config.yaml
n_layer: 10
d_model: 224
n_head: 4
n_kv_head: 4
head_dim: 64
d_mlp: 448
vocab_size: 2048
activation: "swiglu"
norm: "rmsnorm"
norm_place: "pre"
norm_eps: 1e-05
positions: "rope"
rope_base: 1240.0
rope_fraction: 1.0
qk_norm: true
attn_scale: 0.125
bias: "none"
tie_embeddings: false
parallel_block: false
init: "uniform"
init_std_qkv: 0.0339
init_std_o: 0.0
init_std_up: 0.0339
init_std_down: 0.0
optimizer: "adamw"
lr: 0.00226
beta1: 0.9
beta2: 0.98
weight_decay: 0.071
lr_head: 0.00558
warmup_steps: 285
schedule: "wsd"
decay_fraction: 0.682
decay_shape: "linear"
final_lr_fraction: 0.05
batch_tokens: 32768
seq_len: 256
doc_mask: true
train_tokens: 151000000
steps: 4609
dataset: "wikipedia_en"
MLP neurons of a small language model. Each row is named by its layer, matrix (gate and up: input weights) and neuron, and shows model dimensions 80-207. Each number is 128 + 32 x the weight over its row's rms, rounded and kept within 0 to 255. A neuron's up and down rows have the sign that makes its largest values positive.
Before each neuron's rows, "fires on" lists the tokens most often at its 100 highest values on Wikipedia text that the model never trained on.

fires on: "orig", "Lond", "do", "ard", "ris"
L3.gate85 [122 157 143 145 136  67 103 124 101 122 144 136 125 152 151  87 128  70 191 117 184  86 106 206  89 155  83 101 137 142 133  90 144 125  90 113 114 112 120 119 137 122 136 160 147 134 135 176 158  90 168 102  92 132  95 127 167 164 134 125 115 174 125  65 161 152 129 161 158 128 132 143 138 138 184 122 131 111  90 112 122  94 157  82  87 104 152 168 104 105 138 178 201  82 117 121 204 156 124 132 138  82  74 130 132 148 154 181 175  64 157 113 158 131  85 110 141 162 167 109 112 128 154 114 134 166 151 168]
L3.up85 [120 105 100 154 150  78 129  74 142  88 138 118 140 140 161 150 140 139 212 145  88 110 151  91 157 107  75 180 141  69 130  64 103 144 159 137 130 118 108 123 119 147 132 143 123 124 153 149 113 138 109 173 150 132  73 179 145 152  95 152 111 110  96 105 109  97 108 143 153 128 124 178 125 114 103  28  62 107 146 181 165 143 105 140  82 110 149 152 118 130 151  84 188 138 130 114 112  97 112 213 121 110  86  87  65 100  84 138 112  97 139 139 126 109 122 141 171 102  83  82  64  71 116 188 153 169 185 183]

fires on: "V", "qu", "R", "Ang", "an", "II"
L6.gate328 [181 124  97  89 162 141 107 116 129  94 116 135 157 129 157 125 188 107  78 109 140 147 153 174 133 121 114 139  85 101 104  85 153 139 136 120 206  90 123 163 140  84  99 160 104 176 152 115 147 110 112 111 146 147 133 139  97  73 106 142  76 162 116 183 159 108 222 157 113  76  85 121 118 153 177 172 101 170 136 177 129 177 138 159 115  91 132 168  99 183 132 101 134 139  66 123 152 140 123 114 133 152 123 130 125  89 149 124 166 178 152 113 136 144 141 191 121  94 151 166 178 183 131 150 160 155 165 150]
L6.up328 [ 82 138 153  96 186 157 124 131 135 101 125 140 169 155 137 155 159 125 142 163 119  88 119 137 235  71 133 197  67 178 168 144 122 133 117 104 104 116 119  74 153  94 110 102  83 160 136 151 165 115 152 131 152 106 139 129 171  92 150 127 124 113 151 159 119 133 110 186 116  71 183 123 118 187 220 153  74 155 104 161 130  33 138 132  99 120  90 109 142  84 151 105 141 113 182  97 123 165 138 121 153 169 172 118 155  77  74 120 150 148 144  94  80 141 135 176  87 120 104  91 131 129 139 130 154 145 161 105]

fires on: "et", "oper", "lar", "occ", "g", "b"
L3.gate355 [ 55  74  94 154  65 141 142 153 145 102 107  98 153  52 150  54 191 162 128  97 134 158 137  82 182 126 126  42 161 119 143 179  57 148 120 121  82 146 168 126 174 115 129 154 145 146 136 144 198 136 139 125 125  38 121 137 149 152 119 138 124 169 121 126 141 109 133 140 101 144 126 120 121  77 175  90 125 175 111  72 114 143 142 174 152 149 155 150 131 123 164 147 112  92  85 174  85 101  19 121  91  67 157 212 149 120 171 116 127 158 117 100 167  75 120 137 117  96  85  91 117 147 153 155 121 124 129 120]
L3.up355 [ 44  74  86 158 100 144 145 138 159 112 160  88 172  69 135  72 184 169 106 100 147 143  99 103 201 167 170  56 163 174 121 192 129 175 103 137  83 169 165 137 165 174 164 127 108 128 156 148 158 166 115 115 146  63 113 106 126 150 117 143 133 165  98 137  91 126 102 146 119 164 143  90 114  85 107 126 124 146 123  76  99 106 149 175 147 157 122 138 149  99 177 121  37 104 122 169  52 102  61 129  82 111 159 170 128 113 173 138 125 127 120 118 171 104 146 116 107  89 110  96  98  76 138 120 107 136 113 113]

fires on: "Sh", "as", "sc", "is", "v", "s"
L6.gate80 [ 73 169 150  81 120 107 120 182 108 111 156 120 155  85 106 179 132 131 127 110 174 128 142  80 186  96 103 186 109 129 117 117 141 100 157 134 129 109 177 101 100 175  97 114 111 198 117 128  76  99  97 134 180 194 158 172 199  98 157 111 101 178 155 151 117 126  96 134 110 124  98 165  96 127 159 101 148 107 144 131 123 130  95 138  90 128 170 144 151 112 125 113 144 126 126  70 136 135 127 124 132  92 125 116  95  88 109 161 158  96  81 142 122 103 140 115 166 102  96 162 116 126  82 177 112 124 157 194]
L6.up80 [119  92 158  90  88 114 135 121  67 112 127 141 146 160 155 152 135  71 117  93 177 129  98 121 121  95  93 152 132  87  70 143 160 120  92 161  99  54 143 184  83 144 106 192 132  83 131 173 108 166 136 133  91 150 146 140 101 174 149 149 128 162 128 110 145 142 129 137 128  47 137 129 137 110 133 209 161  75  83 112 177 122 136 154 163  95 184 106 142 125 146 147 122 113 143  75 114 130 146 156  99 127 109 143  79 129 159  96 180 151 180 114 138 124 155 223 102 160 138 157 105 170 160 164 149 103 138 130]

fires on: "el"
L3.gate3 [ 88 126 103  41 115  86 204 141 101 103 122  90 108 130  77 131 165 107 114 118  41 119 102 140 142 176 144 149 129 106  80  71 111 132  97 167 120 108  85 151 129 140 159 118 132 140  96 167 234 121 119 113 144  51 101 105 164 115 187  77 137 125 110 120 187 136 134  79  87 119 110 139 177 156 134 144 109 150 104 138 106 113 144  98 113 101 111 119 137  75 159 121 159 124  96 166 130 160 120  69  97 116 165 115 131  93  96 109 162 173 114 120 171 151 155 108  93 180 149 122 145  98 128 161 123  82 105 136]
L3.up3 [165 138 116  58 122 129 163 112 108  82 124 107  85 133  74 101 148 240 128 175 138 112 111 162 157 122  92 114 125 159 196  68 107 125 126 136 140  88 172 179  99 173  84 158 103 134 151 178 123 164 135 152 202 115 117 134 167 129 139 107 119 160 107 101 186 179 110 114  88  92 112  58 148 116 220 158 125 123 102 196 113 110 144 155  67 142 100 141  78 114  98 122 138  95  99 121 130 137 136 166 112  98 111 142 138 127 148  96  93 149 124 146  98 104 103 100  79 143 103 202 118 135 101 175 112 184 110 147]

fires on: "y", "ing ", "s", "ly ", "ot", "ally "
L2.gate268 [111 151 126  49 188 151 141 139 179 121  71 178 125 114 161 171 174  58 121 110 138 138 171 154  73  66 101 150 167 162 153 123 145 175 177 157  75 181 144 114 109 150  78 159 131 111 134  70 170 148 128 120 122 132 200  98 125 152 114 110  56 107 148 155 162 153 128 132  55 140 129 183 149 102 128  97 139 127 162 127  93 106 167 134 118  83 134 117 105 149 144 176 119 120  90 103 147 153 113  98 192 164 173 147 122 154 159 112 211  56 140 168 146  85 130  88 162 169  95  71 112 157 135 142 136 104 141 104]
L2.up268 [143 122 159  96  96 109 105  97  69 108  45 136 144 165 113  95 121 161 157  73 125 106 142 132 150 162 144 129  86 120 197 146 152 145 106 124 130 149 131  89 146 112  81 180 171  78 153 144 127 145 134 131 130 183 157 173 164 107 121  86 126 164 190 142 149 167 148 164 155  76 128 157  74 139 124 133 122  39 174 131 136 111 147 135 112 126 167 190 166 115 165  64 182 115  98 154 139 164  83 120 163  91 141 101  89 120 149 104 126  87 142  93 123 170 134 102 148 120 173 116  78 159 108 199 175  59 123 127]

fires on: "el", "X", "to ", "not "
L3.gate204 [147 128 104  72 109 147 179 119  61  90 140 147  76 109 146 123  87 122 100 175 154  71 125  86 105 176  95 120 168 160 131 145 148 124  55 111  75  77 172 123 120 118 146 141 135 171 100 155 127 137 138 108  82  54 133 172 129 157  64  97  87  87 113 137 194 147  80 104  58 174 115 129 120 118 149 138 177 129 100  68 197 147 150 151 110  73 142 140  71 171 136 125 134  65  80 113 132  91  97 100 115 156  98 149 136 140 135  67 100 157  82 131 158 147  89 163 135 195 192 129 102 148 148 126 121 214 140 184]
L3.up204 [102 147  80 113 119 137 154 154  73  85 126 164 148 177 136 121  96 113 108 124 136 123 182 104 122 169 141 144 105  80 127 146 117 136  82 128 116 139 141  64  84 128 125  88  68 130  64 147 117 167 109  67 102 124  64 132  88  79  71 151 105 124 105 128 108  57 137 142 123 122 159  89  94  68 168 120  98 126 141  90 180 187 145  70 147 109 113 121  89  98 161 149  85 133  95 121 126 113 166 124 137 163 111 134 147 146 122 134  87 137 105  69 106 163  85  91  96 113 158 188 134 129 156 145  91 171 164 165]

fires on: "w", "u", "g", "b", "tr"
L6.gate417 [133 128 121 123  90 142 167  93 133 121  41 110 117 160 101 111 130 102 139  40 144 188  95 123 143 121 191 116 130 163 163 147 118  89  92 168 127  87 156 171 148  70 159 165 123 140 111 143 188 111 164 149 131 145 130 115 137 107 116  79 129 120 153 164 147 159 116 119 115 154  56 136 176 122 184 101 138 197 127 110 152 123 148 146 179 117 102 165 111 147 120 150 122 129  38 153 116  77 142 140 146 102 108  61 119 140 144  97 155  82 111  96 144 141 136 155 161 150 167 130 103 131 117 194 133 103 138 123]
L6.up417 [148 125 126 156 162 169 158  99 147 126 162 138 148 128 105 140 160 162 162 155  92 154 132 137 122  76 175  92 152 255  96 122 126 110 112 147  94 177 130 155 118 146 152 166 171 168 108 103 177 157 199 126 127 169  88 148  53 107  91 113 198  72 120 111 174 126  97 193  77  99  94 125 155 110 116 162  98 151 116 138 132 129 176 173 107  98 171 103 138 113 121 128 128 167 134 128 104  97 121 163  89 118 181 127 123 130 117 152 134 122 113  97 167 174 159  93 151  84 132  88 111  90 152 111 108  93 178 100]

fires on: "l", "v", "e", "L"
L6.gate95 [134 168 156  86 115 138  91  99 156 122  88 108 157 137 146 154 117 119  96  65 186 165  93 147  85 131 131  96 122  73 118 158 117  88 112 170 100 163 171 113 101 142 153 146 164 141 124 126 168 110  98 163 118 150 161 135 138  92 114 100 140 178 163 129 154 160  87 118  69 126  71 179 134 107 150 166 173  85 133  80 141 146 152 113 144 147 147  76 100 130 131 134 137  64 123 135 117 150 145 122 179 102 144 130 125 102  92  52 102 149 135 165  62 150 133 118 192 104 132 130 104 137 136  70 135 105 163 124]
L6.up95 [132  82  99 139  94 105 135 123 141 171 134 168 131  93  96 147 120  45 125  98 148  98 165 123 144 121 179 127 124 206 158 134  79 101  90 145 174 135 155 134  86 151 173  85  84 113 120 174 116 137 130  92 174 172  93 149  85 117 144  94 111  95 148 188 114 104  80 201  83 135  66 129 125  66 166  88 101  68 169 113 147  39 185 147  70 160  94 137  91 132 121 122 131 170  90 110 122 103 159 111 157 149 144 122  78 124 123  86 136 132 187  94 168 121 133 114 103 153 121 128  96  75 105 131 151 168 162 140]

fires on: "de", "el"
L3.gate224 [148 125 114 118 144 120 161 118 112  88 153 116  94 114  93 122 174 104 156 156 127 162 139 143 178 134 147 114 166 149 154 103 116  73 158 146 178 103 126 156 159 188 121 121 159 143 121 131 180  90 154 149 164  89 106 136 145 145 116  62 111  96 171  83 215 161 105 114 180 171 141 125 123  95 169  84 114  92 144 133 103 168 138  88 108  34 141 111  87  51 147 152 150 114 107 108 150 156 132  70 131 158  92  92 102 128 108 125 139 237 122 162 162  90 122 112  80 160 129  70 109 175 160 104 116 165 167 105]
L3.up224 [163 118  87 126 155 171 147 160 111 115 159 150 170 112  94  99 145  75 143 169 122 192 134 149 182 118 135 128 152 118 150  70 113 148 133 122 102 135 124 124  72 176 130  97 165  97 109  84 160 133 113 191 173 146 100  87  87 153 126  77 139  86 106 101 150 163  65 113 154 122  71  95 173 167 147 123  87 116 163 135 116 123 161 121 186 134  72  53 125 100  78 153 174 110 126 146 108 124 154  89 135 164  43 157  65 134 151 102 146 133  92  96 166 103 172 114  89 123 196 115  86 137 161 122 160 172 143 146]

fires on: "ed ", "ter", "served ", "thor", "named ", "played "
L2.gate69 [137 115 107  88  62 144 130 165 167  68 144 219 163 116 158 152 177  64 116 146 120 182 143 130 148 127  79  99 145 101 162 143  88 171 134 150 117 185 154 132 151 138 142 162 174 182 113 136 175 149 133 136 100 146 108 162 142 166 154 170 139 145 142  96 127 156 177 150  98  57  86 219 107  54 135  98 129 169 131 164 130 180 140 112 128  64 102 118  87 154 112 113 132 126 149 146 141  96 126 138 191 109 140 163 123  83 107 134 113  73  58  79 138 173 174 129 144 180  96 221 174 157 158 158 156 153 115  99]
L2.up69 [140  90 150 109 143  94 120  68 154 104 143 190 147 189 127 151 144 143 156 176 133  96 147 173 144 109 111 141 135 146 176 137 152 124 132  73 132 132 133  78 145 159 134 170 145 133 136 123 148  78 140 145 111 145 154 115 165 109 102 194 105 147 156 123 120 120 135  70 143 155 153 198 118 115 136  91 110 126 141 140  73  81  96 176 102 111 115 128 131 105 178 164 154 129 222 102 112  79 100  90 115  78  73 115  86 144 134 132 124 157 147 177  91  94 112 125 139 178 133 152  92 130 126  85 126 138 189 107]

fires on: "b", "Ab", "ab", "amb", "id", "ib"
L6.gate33 [140 133  81 151 123 145 148 178  68 155 149 143  71 148 161 123 135 137  77 154 127 185 174 176 130  85 161 119 141 159 127 114 174 104 139 120 136 171 118 162 135 127 111 176 114 130  92 147 148 104 125 151 116 143 137 149 121 135 169 196 137 136 135 128 168 193 160 110 131 147  42 149 107 198 160 101 160 179 129 115 100 145 127 108 114 116 157 117 154 116  86 161 120 140  35 117 112 146 150 170 153 168 117 177  95 154 141 100 158 105 157 135 156  93 126 133 129 135 145 102 106 101 180 206 109  89 184 147]
L6.up33 [ 83 158  96 120 152 152  99  51 173  75 131 139  92 107 177  99 140 117 117 181 110 115  75 165 152 150 158 100  95 173 151 193 161 115 150 113 133 141 128 112 121 142 138 140 194 109 122 150  70 172 138 170 116 138 174 174 153 116 167 174 158 107 113  98 130 182 135 145 110 147 192 117  98 143 144 128 121 172 119 130 131 174  74 144 142 170 142 144 172 173 113 133  90 117  79 159 126 142 122 108 118 119 152 110 163 121 188 117 142 148 138 111 108 145 115 136 157 131  96 102 184 112 130 174 112 148 106 155]

fires on: "x", "out", "ess", "el"
L3.gate446 [176 105 118 150 150  95 168 149 143 109 150 153 118 102 100 101 108 186 161 164 102 160  55 107 142 118  93  89 125 173 142 133 109 172 138 133  87 112 146 148  82 147 168 110 140 130 129 111 125  82 115 183 163  94 151  78 132 144 115 177  93 176 158 167 158 112 139 147  75 137  40 149 167 167 187  87 131 217 100 135 120 138 142 177  65 132  95 110 115  89  78 144 118 155  89  68 106 123  74 126  97 112 130 137 190  96 167 118 105 200 129 127 107 147 107 126 142 141  69  71 148 170 109 129 112 119 107 182]
L3.up446 [139 131 144  99 165 104 179 131 122  95 157 152  99 109 117 152  93 148 101 139  45  94 171  77 123 156  86 115 139  93 166 148 145 152 160  82 126 145  75 162 127 187 164 143 100  80 168  61 154 149  86 152 129 156  94 124 121 143 159 136  73 113  73 147 157 132 137  84 130  89  94 118 139 151 153 131 149 147 164 150 111 103 106 106 107 151 155 141 127 134  90  89 125 155 119 150 103 118 140 127 133 130  94 133 127 156 164 138 153 162 157 150 192 149 131 114 138 182  84  42  95 134 205  86 123 142 114 136]

fires on: "c", "poin", "ens", "ul"
L2.gate358 [122  61 123 148 129 135 183  99 158  91 189 214 119 129 114 144 199 134 135 123 153 135  96 177 137 106  73  94 176 158 144 115 106 129 110  98  98 117 141  71  58 138 119 154 160 117 164  88 131 151 181 138 120 136  74 107 158 137 102 157 206 109 118 113 125 117 112 135 146 128  95 140 114  84 160 124 126 197 112 118 183 157 124 106 103 145 132 176 123 117  99  96 178 133 148 148 142 156 143  69 146 106  39 139  90 120 177  93 171  79  98  88 154 137 169 182 161 166 130 151 155 143 135 109 173 127 121  80]
L2.up358 [132 114 150 115 157 168 115 120  73 105 142 158 162 112 102 164 146 103 137 127 147 113 107 153 124 107 154 202 102 114 144 164 136 161 123 160 157  45 199 172 125 155  70 135 112 107 118 121 132 163 160 108 125 122  91 165 153 121 145 125 123 164  93 163 144 131  73 130 167 134 135 166  81  94  89 114 145 103 143 130  72 128  89 123 155 110 117 132 101 183 164 140  92 145 110  86 128 130 116 146  98 203 148 104  91 131 195  73 133 109 127  52 116 133 140 167 102 108 162 179  42 120 123 115 129 154 133 159]

fires on: "g", "song", "ip", "us", "um", "it"
L6.gate166 [136 149 223 123 184 162 164 136 107 115 218 162 134 125 204  78 172 107 128 116 146 160 123 106  91 103 144  95 135 125 113 163 169  67 117 113 183 119 153 127  98 119 164 137 181 179 117 102 139 159 172 171 137 116 148 114 160 110 112 165 191 104 148 118  86 150  90 180  86 137 149 126 131 170 175 155 139 189  65  73 101 152 106 177 101  81 139 134  78 110  46 106 166 104 140 164 149 106 125 109 132 122 135 116 160  92 172 151 152 118 155 121  67 107 140 142 143 137 187 179 122 130 116 134 141 134 147 173]
L6.up166 [168  95 129 174 149 153 100 116 119 213 129  96 143  90 164 120 129 133  82  88 186 170 119 144 129 105 118 159 113  87  86 143  83 118  54 217 108  92 110  69 149  97 171 124 153 212 132 124 120 154 124  95  93  81 167 108 142 168  89 125 162 187 146 107 125 128 145 154 147  92 102 152 118 101  91 152 119 132 163  83 129 106 143  93 170  97 117 167 112 119 125  86 104 149 131 153 126 189 137 114 154  98 201 114  76 109 103 116 181  95 129 121  55 145  96 134 126 173 144 147 112  88 153 134 139 135 115  83]

fires on: "l", "ou", "igh", "u", "L"
L6.gate117 [ 67 111 116 175 140 122 176 148 189 159 107 122 132 150  50 145 152 111 106 167  84 135 134 115 137 139  98 134 143 116  97 174 118 160 104  84 135 152 191 103 149 170 101 147 168 104 113 171 161 138 107 178 121 156 115 114  76 119 162 151 134  90 134 208 153 142 130 102 139 104  98  96 135 145 127 171 131 134 121 125 132 166 127 168  78 147 207  55 142 135 102  74 129  63 130 140 134 145  82 149 133 148 147 164 155 111 145 103 168 124  79 108 143 131  96 120 113 121  97  84 117 148 129 117 161 116 152 166]
L6.up117 [132 100 156 143 142 108 133 151 164 158 141 181 128 155  94 160 159  92 157 138  97  90 166 111 139 115 146 111  97 171 101 112 114  69 174 101 139 108 138 138 103 142 207 147 145 103 147 155 205  70 106 131 120 173  90 136 113 140 191 108 159 155 122 114 129 109 144 132 116 102 111 144 114 128 113  97  96 115 174  86 188 105 118  96 113 128 181 194  78 153 138 114 163 142 151 153 143 163 164 107 202 144 130 168 136 117  76 145 183 131 103 150 130 122 103 118 121 153 154 172 123  72  74 166 138 113 137 122]

fires on: "on", "n", "in", "r", "oll"
L2.gate62 [184  75 140  89 156 179 133 147 127 105 114 252 120  98 160 133 114 142 110 113 163 136  70 134 147 103 114 101 159 139 143 139 134  85  98 112  95 133 149 123 153  82 172 169 127 136 113  74 153 133 115 159 134 123 113 174 124 148  67  90 125  94 107 144 163 156 180  76 129 137 100 116 132  31 123 107 180 196 158  86 131 162 132 179  55 180  68 117 150  81 111 125 114 148 125  92 115 164  97 148  88 139 111 118 180 179 138  93 128 108 176 109 103 189 145 167 143 187 153 183 146 145 100 128 166 130  83  77]
L2.up62 [146  79  83 152 182 157  74 170  92 132  57 141 169 132  96 130  90 158 158 117 159  51 116 105 148 150 146 117 112 165 104 166 102 167 113  96 135 109 115  72  94 124 122 189 110 138 104  71 134  99 135 147  59  99  86 162 143 121 116 146 101 149 118 168 154 124 147 179 128 134 170 123 137 143  57 126 149 137 168 105  66 148 160 117 124 174  97  77 153 173  90 164 124 141 146 198 131 142 164 137 122 123 131 110 114 207 144 157 144 160 106  95 124 152 119  98  96  91 111 151 166 107 146 114 185  91 101 170]

fires on: "Cr", "enn", "Lond", "cr", "ris", "on"
L3.gate296 [117 122 183  76 124  88 168 116 106 181 104  63 110 116 135 164 144 117 166 145 193 200 137 119 133 124 139  51 152 111 117 104 132 138  92 116  97 139 166 111 110 152 158 182 110 133  99 132  83 116 133 142 177 169  88 103 145 126 113 116  97 102 110  81 131 144 102 118 173  70 138  97 143 110  60 124  95 182 134 152 153 181 161 141 158  68 136 162 135 105 124 124 129 164  77 164 135 125 118 107 102 102 131 202 106 139 101 154 121  71 120 124 141 123 180 143 105 143 111 148 117 121 124 125 125 120 155 186]
L3.up296 [140 139 102  82  71  32 131  84 144 106 121 116 127 146  97  74 134  92 178 136  97 187 149 160 203 104 106  92  85  78 232 107 118 121 125 161 159  90 122  94 111 199 125 128 171 193 129 125 110 119 103 111 185 167 125 158 143 129 165 125 104 116 174  98  83 136 118 148 174 112  99 142 137 176  85 114 134 101  89 128 146 147 105 120 122 124 155 112 145 149 123  97 156 144 149 117 156 201 121 130 135 145  98 145 115 149  80 102 135 134 129 158 171 137 141 111  94 135 112  57  69 125 132 168 109 114 138 167]

fires on: "us", "y", "2", "s", "ture", "re"
L6.gate167 [ 84 111 157 122 108 131 138 142 153  98 136  97 156 114 175  88 110  79 190 150 144 129 117 112  85 146 124  83 141 161 126 181 140 140 111  82  86  83  54  82 125  97 109 144 163 216 170 130 103 149 117 135  64 125 168 168 120 125 173 130 137 155 138  86 144 151  87 146 138 186 153 107 139 126 143 141 113 124 129 113 164 170 115 162  71  64 127 102 191 172 116 125  73  77 128 115 155 148  97 150  92 120  96 120 150  60 121 119 118 107 146 164  94 111 141 139 125  93 127 161 169 148 146 135 170 119 120 169]
L6.up167 [116 145 142 138  92 156 144 140  90 173 117  94 180 113 179 148 115 139  92 187 148 112 147  80 140 120 158 105 112 122 149 108  66  94  65 155 130 101 158 130  96 183 129 185 175 175 162 177 148 121 148 174 157 156 116 123 139 177  92 128 118 135 183 110 130 169 168 121  83 120 144 128  93 106 120 137 163 157 126  96 125 108 169  73 117 105 122 109 178 180 140 105  99  58 122 134 148 129  78 131 178 137  73  37 101 180 137  85 158 140  88 136 135 168  90 156 145 176  98  96 150 131 106 147 124  97 148 179]

fires on: "V", "Be", "Ne"
L3.gate216 [133 132 120 159 160 195 111 159 157 103 100 149 142 145 115 119  87  96  77 119 128 131 117 108 155 111 135 100  90 153 132 137 116 138 142 159  83 174 155  55 107  74 118 101 115 109  90  92 137  94  68 102  96 142 163 166 168  92 115  99  78 133 134 131 183 123 119 121 100 138  95 107 136 101 150 120 127 138 123 160 165 138 119 137  88 117 128 199  87 103  48 120 212  78  89 133 115 134 113  64 165 117 119  91 147 132 129 146  80 155 160 140  91 157  97 185 183 118 125 202 148 156 157 154 162 128 159 162]
L3.up216 [ 68 168  65 120 119  99 162 129 166 157 121  65 126 171 148 119 123 185 154 107 149  72 102  96 144 133 139 137  50 123 138 152 153 138 104 193 193 103  52 121 134 109 177 148 149 128  91 160 146 126 127 140 115 133 175  82 116 147 161 128 137 160 107 160 156 151 133 137 161 139 128 115 156 143 133 142 156 109  47 112 113  89 148 129  98  96 117 119 174 156 126 102 124  70 120 163 114 151 122 104 119 143 145 113 170 128 119 171 108 123 111 156 120 135 134 130 128  50 149 135  91 162 148  67 139 181 113 181]

fires on: "sc", "Sc", "ol"
L3.gate69 [146 142 151  54 156  96 162 149 112 123 114 163  64 170 148  95 130 119  56 106 144 178 121  65 129 154  85 136 139 106 107 121 124 131 131 150  68  97 102  93 150 114 118 107 135  89 138 104 115  90  92 114 163 152 143 166 141 165 107 120 126 123 114 105 136  92 181 116 135 156 139 136 123 129 140 105 171 139  98 178 117 151 148  77  94 212 134 168 113 102 107 113 110 147  99 105 138 202  98 120  85  87 128 142 109 163 134 115 134 139 192 162 106 110 108 148 120 132 100  82 160 153  97 113  95  81  83 106]
L3.up69 [146 143 130  95 118  70 140 103  97 158 129 132 125 143 157 143 205  95 125 144  75 114  97 151  54  95  87 122 129 132  50 121 113 127 134 134 150 117 128 107 102 111 124  84 139  95 130 187 182 163 119 136 109 167 165 169  96 140 136 129 162 186 134  94 140 201  70  84 103 152 184 195 105 121  85 166 167  90 126  81 139 123 133  57 101 133 141 119 122 125 127 118 112  46 201 112 150 156 122  89 165 132 101 174 153 110 175 131 161  83 200  44 131  95 140 165 152 146 107 149 179 137  99 141 134 162 136 118]

fires on: "ain", "igh", "oun", "t", "ou", "ig"
L6.gate180 [131 119 193  89 165 134 160 150  77 128 152 143  96 177 123  77 111 118 110 143 140 132 132 166 140 181 126 177 164 141  83 183 159 167 113  67 149 153 115  98  53  78 142 145 198 123  91  87 177  76  97 124 115 104  87 172 137 161 152 102 121 144 170 126 128 107 187 127 155 105  76 120 126 118 144 126 121 155  90 112 146 149 136 120  75 147 119 175 116 120 114 137 109 109 132  99  80 187 124 155 133 155  98  64 111  87 138  98 136 147 110 160  77 113  88 131 102 144 120 149 139 165 135 112 153 101 130 182]
L6.up180 [170 140 174 192  97 100 146 102 137 123 158 105 102 132 175 146 143 133 106 174 178 151 129 127  87 115  74  96 159 248  65  99  66 150 144  85 144  97 151 141  95 137 151 135 175 139 105 118 126 101 157 132 130 187 168 191 106 163  90  74 120  83 152 128 178 125 129 141 102  55  50 149 185 142 128 117 101 135 135 117 154 162 134  82 136 108 124 151  99 113 131 114 110 177 124 185 135 155 195  82 200 154 107 106 137  95 132 100 142 153 140  92 119 167 157 160 108 146 136 160 103 131  72 118 153 163 108  98]

fires on: "th", "ord", "oth", "at", "of "
L2.gate45 [133  74 129 156 165 143 119 152 135 116  82 189  56 116 182  85 161 125  75 133 109 179 161  92  57 110 140  95 180 102 133 141 137  77 160 140 111 119 211  92 158  73 147 112 135 130 118 144 139 115 130 151  95 142 129 189 114 170 115 111 131 117 155 186 102 138 140 129 100 109 144 154 127 100  86 181 180 120 149 122  65 128  38 122 126 103 161 138 141 161 174 126  97 146 128 150 141 149 109 128 149  99 137 107  83 194 161 111 166  96  70 144 128 124 187 127 186 158 211 128  94 173 210 177 169 114 185 155]
L2.up45 [118  40 142 148 160 146 156 170 177  74 162 126 125  72 120 116 114 144  81 151  97  83 111 160 132 175 120  47 101 177 210 126 128 131  41 112 168 128 155  78 129 100 113 166 125 187 114 103 114 153 132 150 150 156 108 116 141 152 119 102 172 103 125 193 115 161 121  89  88 148  39 118 189 133 142 179  72 154 132 134 102 181  93 143 109 116 109 107 174  95 162 167 172 137 150  88 126 175 121 116  64 141  95 142 173 136 128 117 131 100 162 134 185  86 152  61 156 196 110  94 121 132 137 105 106 137 123 135]

fires on: "disc", "el", "rist", "isc", "Jos"
L2.gate316 [133 142 111  97 161 135 165 135  98  24 164 135 186 125 140  84 189  79 146 123 143 151 146  58 147  82 135 145 112 206 183 129  58 109  85  87 160  79 134 126  99 109 122 186 159 188  94 124 152 104 121 101 148 132 109 154 128 110 135  87 131  80 134 168 153 142 133 130  95 126 162 150  47 134 199 129  56 100 150 141 152 139 152  89 149 148 124  96 122 114 100  71 177 134 154  97 137 123 110 131 143 108 154 155 117 110 111 117 114 112 137 131  90  98 125  88 107 165 189  88  79 151 171 166 174 141 148 139]
L2.up316 [180 127 194 162 184 105 179 137 166 121 105  80 141 156 146 142 138 130 184 158 142 105  99 150 147  75 126 114 140 159 128 103  96 102  56 146 111  97  98 133  68 117 125 174 109 115 121 117  78 163 122 198 170 157  89 157 137 170 194  81 127 152 174 107 114 204 105 123 157 174  83  80 104 186 134 131 125  90 111 100 168 122 155 134 125 109  62 125 173 146 111 181 162 108 112 140 136 181 117 143 127  65 108 146 101 146  93 133  86 179  80 161 108 162 116 129 138 141 146 127 118 139 165 170 167 164 121 161]

fires on: "on", "om", "ep", "in", "and ", "sol"
L2.gate3 [142 116 125 165 157 149 185 123 144 170 106 176 155 180 107 163 133 127 165 188  96 140 150 115 150  85 142 136  77 113 156 174 101  97 149  54 119 111 119 154 172 130 111 122 153 126 106  97 158 126 130 100  88 129 130 123 177  97 134 131 121  78  90 141 134 137 164 102 124 135 152 148 101 129  94 172 185 182 188 121 138 166 139 113  96 177 107 132 133 148 162 148 134  99 133 133 113 111 115 117 126 103 168 157 133 151  93  79 127 110 117 145 144 135 131 169 177  96 110 145 157 167 129 143 110 142 122 135]
L2.up3 [165 121 164 143  76 176 136 149 165 175 102 159 177 143 139 102 100 111  94  99 160  82 128 209 143 165 169  70 174 122  75 163 132 149  73 165 121 164 161 153 121  89 132 126  75 145 162  83 164 108 147 121 104 135 118 139 117 144 130 124 150 138 135 139 100  84 150 146 180 111  98 122 120  97  97 173 163 132 135 122 160 149 152 149 111 118  84 150 122 188 113 191 109 144  65 104 128 137 126 118 118 124 197 134 154 162 147 145  76 121  88 127 102 102 162 149 109 150  96 110  64 149 100  65 165  78 122 126]